From a checkpoint of a small transformer trained on Wikipedia: 2 heads of 96.
MLP neurons of a small language model. Each row is named by its layer, matrix (up: input weights) and neuron, and shows model dimensions 16-111. Each number is 200 + 20 x the weight over its row's rms, rounded and kept within 0 to 999.
After each neuron's rows, "fires on" lists the tokens most often at its 100 highest values on Wikipedia text that the model never trained on.

L5.up18,220,191,218,209,221,208,178,222,221,180,219,205,204,199,188,175,187,225,182,205,186,191,181,218,207,209,223,158,195,202,199,196,216,205,179,187,200,231,211,189,192,239,166,216,191,195,184,254,225,196,212,218,203,186,221,201,200,174,197,197,211,188,206,203,174,224,207,215,186,201,210,196,235,173,210,215,222,189,170,210,217,209,181,207,193,165,226,232,156,196,193,219,190,190,218,221
fires on: " as", "ys", "uk", "ats", "p", ".,"

L4.up544,206,194,191,223,213,226,169,203,184,214,218,189,194,192,199,211,216,218,215,177,208,196,205,190,227,171,205,189,236,194,186,183,191,200,188,215,213,201,215,216,207,211,182,223,203,185,220,204,198,203,190,200,212,192,154,207,226,216,205,150,231,203,203,170,180,212,215,191,196,228,191,208,201,192,195,234,209,175,174,206,184,206,220,164,209,162,228,197,227,176,192,220,207,175,189,217
fires on: "\n\n", "-", "omet", "on", "qu", "duction"

L5.up648,193,210,210,256,198,216,188,218,211,182,205,203,198,195,210,230,177,188,223,192,184,231,171,243,179,222,217,162,223,208,192,216,159,170,206,224,186,208,202,179,176,220,219,219,213,226,193,195,187,240,197,205,194,170,202,184,197,210,180,194,207,232,199,207,200,197,194,207,203,200,168,212,202,206,177,211,195,203,220,217,219,190,182,214,186,170,208,204,192,218,203,200,211,177,191,203
fires on: " of", " sup", " ord", "end", " made"

L4.up56,223,198,194,195,222,244,203,189,239,194,198,217,174,226,213,197,216,209,164,169,180,245,187,201,191,267,167,222,182,208,168,200,194,203,200,238,181,238,221,215,196,213,211,192,174,189,211,192,216,144,190,184,203,204,187,196,168,173,170,184,178,202,184,214,199,221,215,190,206,212,199,220,221,187,181,174,229,167,181,178,218,211,194,182,191,201,200,190,193,201,185,185,232,188,172,158
fires on: " C", "est", "stant", "ent"

L4.up330,194,225,206,178,181,198,197,214,189,224,193,240,184,209,212,200,134,217,221,195,188,194,209,182,197,198,182,195,212,173,210,197,197,234,202,198,203,158,193,176,174,180,170,185,205,201,212,208,207,196,166,189,243,212,201,170,195,215,196,183,199,217,232,232,244,227,186,179,223,205,162,207,186,171,214,203,213,179,150,205,211,205,209,208,207,203,208,192,189,202,211,202,196,207,164,213
fires on: "ad", "d", "am", "ri", "ru", "ap"

L4.up263,224,196,209,220,175,192,182,219,193,224,190,164,199,205,206,173,190,231,197,162,226,198,199,165,204,219,177,175,204,212,222,218,202,193,196,209,199,185,227,196,196,205,235,202,140,215,222,188,203,207,218,193,209,194,186,209,184,224,210,230,195,213,191,170,195,217,218,213,160,207,176,189,212,183,183,163,197,207,195,226,219,221,194,214,178,226,203,187,221,206,236,209,236,176,217,216
fires on: ".", ",", " John", "v"

L4.up80,208,209,183,198,243,204,190,200,209,200,194,204,221,200,220,188,234,190,221,164,196,212,175,191,215,227,187,197,190,172,183,197,214,209,182,238,177,205,230,185,162,209,220,206,200,156,187,220,186,208,201,211,183,194,205,220,171,188,173,206,163,210,198,216,200,199,207,173,184,182,212,204,196,171,208,199,239,194,205,183,206,216,183,231,210,170,240,196,197,202,196,215,217,191,226,208
fires on: " M", "b", "x", " W", "on", "w"

L4.up724,258,205,172,216,209,194,203,175,207,202,205,214,185,185,163,172,197,196,206,190,174,190,175,197,217,194,195,186,223,204,231,205,147,179,200,219,189,183,191,184,185,211,160,203,167,205,207,190,188,193,219,204,179,192,167,174,206,190,186,226,208,178,178,171,200,223,207,173,237,180,192,214,193,198,211,195,164,200,199,210,198,164,195,201,205,178,183,243,255,237,235,178,192,205,244,216
fires on: ".", "p", "av", " sp", "sp", "art"

L4.up723,221,216,205,202,202,199,194,202,210,196,182,199,203,203,179,182,241,159,206,179,189,209,174,201,190,245,248,232,177,188,171,187,223,192,171,213,220,217,221,174,233,216,183,211,190,211,212,202,187,183,189,211,201,226,204,224,212,167,196,174,209,147,191,227,199,158,222,205,192,200,200,210,191,205,219,185,204,227,246,211,198,175,201,177,226,172,204,206,215,191,188,205,216,170,196,202
fires on: "),", "ats", "born", ")."

L5.up290,197,167,190,214,188,203,200,190,213,178,213,219,171,214,181,201,183,196,166,221,190,220,216,211,230,210,169,205,189,166,217,172,166,169,158,236,245,199,178,196,172,215,192,186,191,216,168,180,203,186,244,208,203,233,208,204,199,186,179,252,220,216,189,212,224,215,182,192,236,153,215,229,210,202,207,222,200,165,183,210,188,207,181,188,201,192,166,188,168,180,224,195,204,209,173,172
fires on: " F", "History", "ard", " History", "od", " rest"

L5.up368,224,224,188,174,226,205,215,201,181,204,206,224,193,182,180,180,195,206,224,231,186,181,226,198,202,168,199,155,211,208,201,205,218,200,190,169,239,229,185,186,225,176,175,215,212,198,195,213,192,193,189,244,164,216,192,229,236,221,228,164,219,216,221,177,222,206,212,204,222,165,217,204,186,234,182,185,146,198,188,178,227,226,164,191,233,194,208,193,191,187,242,217,217,201,199,212
fires on: " t", " Th", ",", ".", ".\n\n", " Out"

L4.up716,211,200,230,215,193,176,229,210,217,184,215,216,231,204,217,184,189,227,228,200,199,183,162,226,201,238,203,207,180,158,195,192,199,202,212,172,212,188,194,199,206,196,164,187,185,212,189,226,186,149,226,174,185,214,186,154,215,213,168,171,202,212,162,199,232,213,184,187,198,215,196,214,199,204,213,199,220,193,187,193,226,201,221,199,204,159,198,187,163,212,187,205,179,216,227,195
fires on: "ic", "on", " from", ":", "n", " From"

L5.up556,207,198,211,191,189,191,217,177,168,199,222,177,176,199,210,187,168,209,223,173,177,206,192,188,204,216,170,214,190,198,197,156,221,198,158,212,199,196,222,201,196,205,217,195,183,176,173,193,182,201,165,172,197,244,198,200,184,213,204,190,188,179,208,190,192,237,230,195,176,195,164,214,227,182,174,217,187,185,188,227,195,201,238,254,226,196,213,185,197,219,225,207,183,195,197,190
fires on: "ad", "ip", "ond", "st", "am", "P"

L5.up181,186,212,187,206,215,238,190,193,218,180,229,177,226,201,185,212,225,205,195,187,192,226,177,192,214,224,183,203,195,170,198,260,191,210,182,212,208,203,199,188,176,179,204,235,187,217,207,207,184,188,208,188,195,182,205,216,220,163,184,175,196,201,226,190,188,214,165,213,168,221,204,204,187,210,232,207,186,192,221,209,186,203,214,216,184,198,200,146,200,209,215,217,217,189,171,221
fires on: " F", "\n\n"

L4.up614,164,184,222,222,204,172,196,196,211,173,206,202,192,185,200,218,211,195,204,224,179,209,219,235,200,176,193,243,205,176,217,185,222,215,239,200,208,193,182,175,192,209,188,222,200,206,174,186,146,186,181,193,211,222,227,211,216,234,205,214,217,220,195,212,186,221,212,193,192,253,193,213,218,177,181,198,170,188,216,177,202,213,162,175,231,228,189,176,200,212,201,212,217,208,213,233
fires on: ",", " in", " and", "ivil", " on"

L4.up17,242,198,191,204,203,187,201,241,208,212,181,209,227,165,166,173,190,202,198,187,176,227,197,216,192,216,175,174,214,187,211,185,199,196,217,173,208,185,227,199,194,194,190,230,184,173,195,184,163,221,174,220,167,208,220,211,200,203,216,200,200,209,205,194,174,191,180,184,235,186,174,201,172,185,203,156,172,179,206,207,216,217,203,205,207,199,200,162,199,168,188,188,199,178,183,210
fires on: "-", "1", "f", "man", "h"

L4.up243,193,233,174,164,181,204,180,173,211,187,171,181,239,195,202,188,228,186,193,216,181,216,218,181,206,219,187,199,237,222,159,213,201,222,171,190,200,209,197,214,205,199,208,184,196,253,218,257,202,203,204,223,196,197,202,202,219,207,217,166,205,172,218,214,188,182,213,208,206,201,180,178,187,195,186,217,197,194,234,168,200,219,228,205,213,222,226,218,221,195,218,203,209,224,201,162
fires on: "it", "m", "h", "ib", "t", "c"

L5.up428,186,205,192,189,183,210,165,158,193,170,216,190,214,163,205,213,210,223,198,227,164,191,207,209,167,213,208,190,221,208,199,208,193,200,166,203,197,212,178,220,205,210,200,156,192,209,174,205,135,227,177,204,179,184,226,197,183,167,210,198,202,196,169,210,199,200,162,199,182,178,216,185,197,195,212,208,243,202,214,175,236,208,211,216,184,166,237,215,237,243,181,177,178,209,189,196
fires on: "ag", "d", "ig", "b", "it", "ab"

L4.up753,186,218,191,227,222,200,190,205,186,234,219,197,197,195,199,235,197,215,187,200,176,181,221,184,236,199,188,219,164,182,212,175,211,237,228,213,208,232,225,181,199,208,173,158,186,214,194,183,203,191,173,227,190,202,193,215,248,230,184,197,205,210,163,227,212,160,187,155,218,183,184,146,210,243,215,210,195,157,199,161,191,213,222,218,181,228,202,210,210,189,240,195,232,212,224,207
fires on: " p", " |", " inter", " tem", "1", " pri"

L5.up305,227,185,243,216,205,201,217,188,206,180,194,157,209,222,201,206,192,215,218,212,201,170,220,214,223,217,191,189,161,197,216,226,178,176,215,240,208,218,182,195,201,224,201,205,208,169,201,207,202,226,233,200,187,204,199,214,180,250,189,189,177,208,195,203,186,236,170,216,227,187,201,222,208,265,208,197,214,229,220,195,227,220,177,195,224,206,199,193,182,198,201,189,174,207,238,222
fires on: " an", " t", " cont", "d", " int"

L5.up225,220,214,195,210,180,190,195,207,214,197,221,222,193,208,207,198,222,177,196,217,182,197,187,221,196,154,174,179,197,217,246,175,170,203,220,173,178,175,181,192,193,191,190,200,234,217,216,223,237,184,181,210,172,194,191,207,210,195,167,180,206,190,207,198,179,219,190,193,195,146,189,204,238,164,190,213,194,243,196,213,185,200,201,209,204,221,201,179,220,208,204,225,183,234,166,215
fires on: " as", " also", "us", " form", " be", "ly"

L4.up217,208,213,206,206,204,197,199,202,184,242,206,170,178,214,178,200,196,221,168,184,196,217,166,141,202,194,174,205,158,209,232,223,210,128,187,183,214,206,199,183,206,220,239,240,183,191,201,199,212,223,201,182,192,215,212,163,217,205,182,197,202,198,195,209,190,198,200,223,182,219,217,208,191,193,223,236,218,210,205,166,219,190,179,187,148,186,182,224,239,188,181,225,189,192,194,222
fires on: " in", "way", "ality", "out", " round", "iment"

L5.up712,199,202,210,172,217,226,223,205,195,203,152,229,205,205,206,209,192,172,225,227,247,197,193,212,217,196,194,194,213,217,218,191,216,193,180,210,185,212,205,168,222,213,219,198,177,180,201,201,206,209,180,172,206,192,211,219,217,196,209,217,179,177,205,185,200,201,192,151,212,220,186,178,219,223,141,226,204,182,180,173,217,183,175,207,206,204,178,191,221,206,215,192,153,234,182,193
fires on: "k", " All", "ad", "te", " Aust", "ty"

L5.up433,223,195,244,163,233,170,215,189,205,197,158,197,224,211,194,192,209,208,199,190,208,181,246,201,191,244,218,208,203,172,185,191,216,222,183,217,182,236,192,195,198,198,194,206,190,210,182,179,194,214,223,219,215,185,180,193,210,190,224,222,167,229,212,212,161,204,208,163,212,216,196,202,156,206,228,237,200,199,209,189,202,222,202,206,196,202,205,241,164,194,224,167,222,211,245,204
fires on: " m", "%", " /", " mi", " years"

L4.up67,181,212,203,256,208,201,169,218,216,195,192,188,205,194,171,229,170,212,205,199,178,243,186,168,199,200,206,222,176,205,189,212,210,159,198,209,228,231,220,222,226,175,170,193,205,218,193,177,199,234,198,217,193,203,171,198,245,186,161,168,198,187,215,196,186,202,205,215,186,198,203,192,169,201,169,208,172,214,181,249,200,182,204,235,199,183,187,198,209,189,226,192,204,236,183,209
fires on: "od", "ed", "ild", "ust", "it", "ier"

L5.up558,213,164,211,197,198,185,221,215,176,194,212,194,217,184,189,159,214,205,219,204,205,209,213,210,193,230,169,198,181,205,209,224,222,202,180,201,229,225,216,191,211,197,183,198,173,183,213,162,193,203,194,190,220,226,218,197,171,217,208,195,174,223,176,206,204,189,227,203,239,185,224,155,191,215,238,188,173,216,164,174,199,199,192,200,168,203,176,223,161,200,213,185,166,195,200,206
fires on: " ", "78", "y", " he", "n", "ic"

L5.up679,204,210,202,179,206,204,196,200,226,180,220,191,240,213,184,176,158,236,180,226,207,182,229,191,195,195,204,190,203,218,190,180,201,181,236,148,181,186,216,223,176,206,171,239,192,212,187,185,224,213,229,212,187,192,214,202,208,185,180,189,243,209,198,214,195,200,210,191,217,207,192,188,200,197,225,204,215,163,202,200,209,196,216,179,179,202,213,165,220,233,188,214,204,160,164,151
fires on: "E", "A", "M", "em", "se"

L5.up64,225,190,170,193,232,189,232,235,195,184,203,205,206,205,218,230,195,190,153,184,209,206,207,192,189,174,214,193,159,187,219,206,194,230,204,225,210,163,195,197,192,187,163,213,218,211,223,206,205,183,225,171,223,218,173,213,202,199,210,174,197,220,221,210,192,228,206,213,183,189,182,173,194,175,156,210,217,183,192,205,235,205,210,159,236,184,201,203,190,197,207,202,181,191,183,209
fires on: " \"", " p", "th", "en"

L4.up91,200,189,206,164,197,209,213,198,206,180,182,162,237,208,202,233,211,210,160,186,208,215,182,233,235,181,211,194,236,197,198,215,205,211,195,200,177,211,176,177,196,190,207,175,204,191,187,219,198,166,173,162,188,196,187,205,200,197,220,205,170,206,184,190,218,244,205,189,198,202,218,171,233,230,196,249,205,238,183,214,193,204,210,204,182,197,199,211,205,210,211,199,195,176,223,198
fires on: " (", " v"

L5.up220,223,202,185,179,192,224,205,211,204,220,244,182,183,225,225,202,181,206,211,252,229,193,188,181,219,196,208,219,197,166,200,204,204,191,176,181,217,203,208,181,206,213,234,189,183,178,216,199,189,211,161,185,207,176,216,211,200,201,199,156,196,182,161,182,211,217,189,194,224,230,215,228,198,214,212,191,165,206,188,193,190,203,190,208,211,211,179,181,217,197,211,195,211,208,163,233
fires on: " cl", " dep", "cl", "p"

L4.up199,190,200,212,181,191,203,191,192,195,204,186,190,209,219,238,233,207,265,189,230,227,223,204,199,174,209,183,214,193,189,171,216,212,155,212,217,173,218,178,202,195,200,193,193,222,217,158,205,147,195,203,195,198,182,210,175,170,213,223,183,169,206,219,185,167,202,203,195,183,192,204,184,178,213,206,238,164,179,183,188,202,233,250,205,208,233,224,205,209,191,192,198,205,191,185,201
fires on: "D", "d", "-R", "-D", "-d", "-G"

L5.up136,183,175,230,182,208,206,158,232,182,200,170,211,195,193,219,211,156,211,153,219,207,200,199,187,188,178,214,173,236,189,194,192,181,193,196,199,178,208,224,216,201,193,242,224,186,178,191,191,218,178,180,181,198,210,212,190,169,176,195,185,224,224,210,185,232,214,198,192,201,207,181,200,254,196,200,205,226,234,187,196,177,189,203,249,142,210,202,221,225,198,206,236,201,196,206,215
fires on: "se", " to", "ind", " of", "id", "il"

L4.up76,201,209,190,220,177,223,241,226,166,195,179,234,220,215,188,201,229,214,197,217,181,199,208,233,178,223,167,200,216,193,201,190,209,215,248,196,165,233,202,190,228,183,193,181,240,179,188,198,183,198,211,168,166,191,176,175,238,188,201,196,207,200,227,203,192,187,189,194,150,196,192,222,182,246,199,201,199,223,206,182,186,227,217,192,208,184,219,191,171,176,190,215,199,212,224,208
fires on: "\n", "s", "'\n", ".\n", " d"

L5.up19,171,209,211,190,204,232,195,183,215,230,222,189,176,176,215,176,196,215,193,209,196,197,178,198,212,189,170,191,180,181,209,256,183,211,204,209,200,172,207,210,200,195,205,197,206,230,192,191,198,217,220,209,201,182,180,208,203,188,221,226,215,174,208,174,214,206,204,181,191,189,199,186,193,216,196,210,163,195,177,189,194,183,197,191,218,177,190,208,197,234,201,161,218,189,196,213
fires on: " F", "f", "p", " P", " f"

L4.up564,222,190,228,173,184,182,179,185,208,162,188,224,222,211,213,207,213,208,235,183,192,202,182,214,186,213,189,211,219,192,186,192,178,176,195,179,231,216,221,179,203,236,193,201,207,217,207,225,200,189,188,204,208,193,189,198,206,239,198,182,188,201,218,182,198,216,171,178,186,208,170,248,262,186,230,211,203,181,174,220,203,204,210,207,218,158,221,187,201,192,195,212,158,190,201,189
fires on: "s", "sc", " contin", "ri", "c", "at"

L4.up66,195,196,171,226,225,219,227,204,209,193,221,188,198,197,213,210,153,204,172,216,209,238,208,190,202,188,229,185,190,186,203,210,247,189,177,161,186,201,194,185,205,246,194,210,206,244,184,191,206,204,194,196,190,208,200,185,224,222,197,174,174,182,200,172,185,261,186,195,185,206,183,190,188,220,174,221,178,191,189,207,171,186,192,209,193,216,213,171,239,190,206,213,245,225,199,213
fires on: " over", "od", " spec", "ct"

L4.up389,227,155,223,184,198,199,200,204,190,188,184,213,221,228,203,172,209,203,238,204,193,200,245,170,206,230,219,182,194,197,213,230,203,172,201,201,171,228,169,223,145,165,202,182,175,210,199,211,203,207,188,186,221,223,209,153,199,166,201,193,215,202,198,185,220,167,202,229,199,174,197,207,226,202,187,212,216,228,213,178,176,186,204,225,206,202,238,208,202,182,181,175,163,202,172,182
fires on: " he", "-", "3", " it", "ale", "2"

L4.up12,184,212,208,190,221,167,208,212,185,244,210,176,186,168,204,193,191,186,222,226,195,190,206,187,205,216,215,218,181,175,191,192,191,203,219,204,151,194,199,218,184,219,152,192,188,204,203,172,187,222,159,205,212,204,168,255,203,161,188,205,215,218,197,149,203,217,231,197,196,185,233,217,209,191,170,205,166,200,198,159,202,219,224,185,222,186,205,187,216,226,184,184,178,204,194,206
fires on: "ver", "le", "ight", "ort", "om", "man"

L4.up253,220,201,208,206,183,202,205,192,200,219,197,205,202,186,190,187,177,197,204,215,189,188,227,194,190,206,159,223,205,181,213,174,193,216,192,183,193,207,192,184,214,183,185,219,156,194,177,207,195,203,222,190,233,208,246,186,187,186,215,220,199,187,204,231,222,199,218,205,176,178,215,200,188,250,183,220,205,207,224,246,201,158,200,200,203,174,170,216,173,215,207,158,178,210,173,176
fires on: " |", "por", "ract", "ated", "pl", "c"

L5.up594,217,190,185,195,189,216,195,190,222,207,191,176,185,208,224,229,175,183,200,198,185,214,242,177,208,188,174,182,205,201,207,206,221,197,168,188,206,223,182,200,208,154,202,194,175,203,215,214,214,207,176,255,216,210,195,206,205,199,201,184,224,153,174,185,180,194,207,181,228,188,248,218,214,224,194,183,176,223,236,192,141,180,189,186,174,208,222,214,181,211,165,196,194,202,200,216
fires on: " (", "0", "8", "7", "5"

L5.up24,219,192,178,182,193,197,205,208,201,234,173,179,249,208,177,250,203,188,170,196,192,189,177,229,208,178,200,200,207,222,179,234,233,216,216,218,196,191,220,198,217,172,183,235,191,165,218,195,181,206,151,184,212,214,206,195,216,161,170,230,191,203,225,198,209,193,191,215,201,212,208,188,220,195,199,195,174,259,222,242,211,198,211,248,206,191,226,160,186,197,203,174,213,195,208,186
fires on: " the", " its", " (", "-", "'s", " Its"

L4.up699,175,209,201,184,219,195,217,158,239,212,201,199,220,174,233,193,214,186,221,215,162,173,185,186,193,182,184,230,189,204,181,203,177,174,184,197,235,207,203,234,205,187,159,187,232,174,180,193,229,189,201,213,188,207,201,208,191,218,229,212,206,166,188,220,219,217,187,200,182,189,205,173,181,217,169,243,215,214,231,139,162,222,214,198,193,190,153,189,235,208,182,164,217,171,171,211
fires on: "196", "a", "ew", "ill", "197", "199"

L5.up332,228,194,200,200,181,198,172,213,186,193,191,214,188,226,216,200,179,205,178,197,207,220,228,210,196,192,169,160,197,201,191,226,190,186,189,182,186,222,193,215,154,175,185,198,229,217,195,224,215,188,210,211,203,175,223,159,205,199,182,187,225,207,199,214,183,209,208,215,153,202,210,179,198,180,191,166,188,196,204,194,204,193,260,163,231,200,189,200,184,235,202,173,213,206,179,229
fires on: " g", " G", " re", "ch", "il"

L4.up734,204,201,195,202,224,183,177,184,179,194,230,229,189,216,208,229,201,206,203,208,198,221,240,202,229,192,166,195,197,184,233,191,211,163,205,184,243,239,192,182,213,203,210,207,204,231,197,182,199,166,220,197,193,229,169,210,256,203,221,206,175,209,210,203,184,185,185,195,198,214,192,162,214,237,159,202,173,185,180,191,169,224,229,197,225,223,215,189,210,187,164,197,193,207,185,203
fires on: "F", " F", " West", "ast", "est", " US"

L5.up522,198,228,182,162,190,164,184,197,171,215,184,229,195,207,199,228,202,212,216,222,207,196,181,194,206,212,162,257,219,211,220,175,223,199,222,215,179,206,220,208,183,227,239,184,233,172,229,205,194,208,166,187,173,196,211,215,202,212,178,210,199,215,181,189,214,168,196,166,226,217,186,192,217,237,210,203,180,188,172,183,230,224,197,217,205,181,218,207,170,193,232,183,195,224,182,170
fires on: " a", "b", " known", "t", "ated"

L5.up57,200,207,225,183,224,189,210,227,212,215,191,190,188,200,185,217,177,199,208,231,208,221,224,219,152,181,208,225,198,193,177,187,203,192,199,204,225,184,185,190,227,182,124,225,217,234,205,202,228,194,209,224,246,198,228,227,194,174,210,177,201,196,183,227,204,188,201,193,202,204,193,183,175,206,212,215,210,236,206,225,176,227,213,163,202,175,203,208,193,199,198,211,188,245,228,205
fires on: " ", "re", ",", "i", "um", " part"

L5.up207,226,226,213,197,232,183,214,169,191,201,228,191,208,166,199,225,205,166,203,229,187,199,218,198,223,175,203,192,219,182,193,189,183,193,190,144,223,196,198,195,148,194,138,205,199,195,209,164,217,217,177,212,207,215,234,199,232,191,190,257,243,185,193,183,180,189,196,203,186,180,184,216,199,198,215,200,194,208,203,214,200,200,188,199,183,238,211,199,198,186,187,232,187,185,198,215
fires on: ".", " up", " [", ".\n\n", "em", " ==\n"

L5.up5,212,157,210,216,212,164,215,185,156,227,165,227,214,187,188,203,188,203,200,222,191,193,215,210,212,175,190,169,214,208,209,216,230,209,184,180,219,198,189,172,218,206,177,203,174,178,188,230,242,184,194,221,193,207,203,221,223,207,199,160,238,210,204,226,225,196,194,192,226,171,200,209,200,200,216,195,215,220,201,179,168,209,251,207,179,198,216,170,184,198,196,197,186,212,235,221
fires on: " sl", " m", " h", " sh", "s", " \""

L4.up211,190,199,210,207,223,219,220,189,181,189,216,214,199,232,213,227,200,203,229,183,186,232,223,214,181,194,225,201,192,203,198,208,186,164,188,179,218,224,178,192,173,174,183,257,201,213,200,218,228,200,216,165,168,192,205,216,194,208,204,227,227,188,166,200,198,218,177,187,203,183,188,220,228,204,204,222,192,196,217,216,173,164,181,208,199,190,230,167,193,217,200,247,203,224,219,170
fires on: " that", "att", " found", " Sing", " develop", "ear"

L5.up356,201,211,200,219,170,198,185,202,196,205,174,163,207,182,211,218,224,228,200,204,207,175,171,195,196,190,202,212,245,175,183,228,236,185,162,213,195,185,210,209,221,192,194,214,207,199,218,222,180,185,226,207,194,244,202,205,207,159,213,169,143,202,181,209,184,195,223,196,207,191,160,249,213,228,196,213,170,207,193,182,207,207,216,206,201,195,170,230,221,226,205,229,196,218,226,166
fires on: " as", "i", "ab", " ("

L5.up552,177,200,200,204,177,172,236,229,211,209,223,184,186,203,212,216,180,216,226,180,185,214,201,173,196,202,207,197,200,196,193,227,206,176,176,195,221,168,214,193,195,176,166,202,227,192,213,219,208,216,203,181,218,212,216,173,222,215,203,168,191,178,158,165,210,204,210,235,209,185,195,200,176,224,184,213,183,191,180,217,225,185,197,215,174,179,194,205,221,163,169,241,229,220,156,197
fires on: ",", "c", "is", " (", "i"

L5.up346,220,165,181,218,213,187,197,174,216,197,209,199,170,218,189,201,239,191,204,207,190,227,229,212,216,186,193,174,190,201,190,176,187,187,154,212,206,222,192,182,195,194,186,234,166,220,234,177,243,195,166,226,180,187,184,174,225,220,181,229,245,211,205,188,160,211,204,198,202,193,175,168,163,237,208,188,191,186,187,218,168,212,192,176,226,175,224,214,168,203,220,209,207,182,208,187
fires on: ".", ".\n\n", ")."

L4.up114,173,182,201,203,215,204,213,200,215,182,224,195,236,210,222,180,213,226,195,213,207,186,195,203,170,184,162,209,202,212,198,213,211,196,220,213,219,189,232,216,214,195,200,174,206,181,176,193,211,191,173,214,220,206,184,186,196,191,223,177,230,175,133,213,182,227,196,208,188,162,138,213,205,203,222,209,171,153,165,182,159,215,196,213,170,188,192,196,178,185,185,199,188,230,218,187
fires on: " con", "red", " sil", "ou", "qu", " cre"

L4.up228,196,193,149,218,232,205,177,197,177,222,226,207,203,208,203,215,208,207,193,201,202,225,213,213,214,202,172,217,193,199,178,194,214,178,186,202,188,217,216,201,199,199,193,173,217,207,226,196,159,225,177,174,215,199,178,193,204,219,228,220,218,219,200,194,216,168,193,201,206,185,219,171,219,177,223,194,157,212,190,197,198,201,176,229,198,187,192,168,189,196,182,220,215,192,207,206
fires on: "s", "it", "C", ".", "ol"

L4.up752,209,190,194,190,183,172,188,184,173,185,193,244,166,201,195,239,193,236,210,186,192,186,215,202,198,212,174,208,168,200,179,205,215,205,145,208,203,235,241,212,218,187,184,189,216,222,234,190,211,219,183,197,223,202,183,208,180,155,192,207,202,179,177,197,216,187,206,198,252,188,203,178,191,194,211,189,192,215,175,208,200,233,242,199,207,177,196,222,220,193,193,227,210,190,195,170
fires on: ".", " by", "ian", "itor", "er", "it"

L5.up641,206,202,204,211,197,176,208,234,175,166,236,196,190,191,196,182,199,195,218,181,222,212,235,215,212,169,199,194,198,232,235,231,184,194,233,217,213,166,175,224,196,223,178,221,202,208,209,210,202,215,194,230,167,192,201,190,228,202,211,185,162,183,186,198,211,224,204,168,172,193,179,205,128,165,223,215,200,230,192,186,200,200,196,232,179,203,222,194,185,192,197,206,171,219,176,215
fires on: " ad", "ad", " Ad", " end", " Sing", " Is"

L4.up712,200,206,183,184,190,147,213,210,170,198,204,191,216,154,231,244,204,190,193,192,224,201,212,199,211,214,181,202,207,215,202,214,176,157,221,197,181,216,200,173,215,208,175,192,206,203,191,190,210,163,193,173,227,237,223,184,200,202,189,201,173,215,215,185,220,200,206,222,213,192,211,221,182,197,250,202,210,208,177,171,190,200,160,195,154,197,268,182,177,207,201,201,208,192,193,164
fires on: "ol", "a", "oll", "isc", "iam", "il"

L5.up95,199,184,215,146,210,165,201,182,222,195,198,202,222,245,214,181,193,179,197,188,200,165,205,266,206,173,221,209,189,237,198,198,203,205,185,179,194,208,218,164,168,188,185,209,221,228,157,209,227,201,218,176,196,214,187,216,216,198,225,194,222,195,217,178,193,197,208,194,182,160,183,179,218,223,196,178,196,195,213,199,195,180,193,212,186,204,200,190,205,185,189,238,195,198,209,199
fires on: " s", "ack", ".\n\n", "t", " ==\n", "==\n"

L5.up575,213,178,222,207,182,190,198,191,213,205,241,235,199,214,188,176,204,194,201,175,179,208,195,177,218,220,181,171,186,190,187,204,184,179,206,183,228,237,168,175,230,214,210,186,209,183,226,191,200,208,213,152,183,194,223,185,243,211,212,206,207,169,217,145,173,198,188,209,210,199,203,238,194,252,180,213,210,243,200,164,231,177,218,220,235,174,189,208,207,187,215,187,195,220,160,235
fires on: "in", " a", "ag", "en", " air"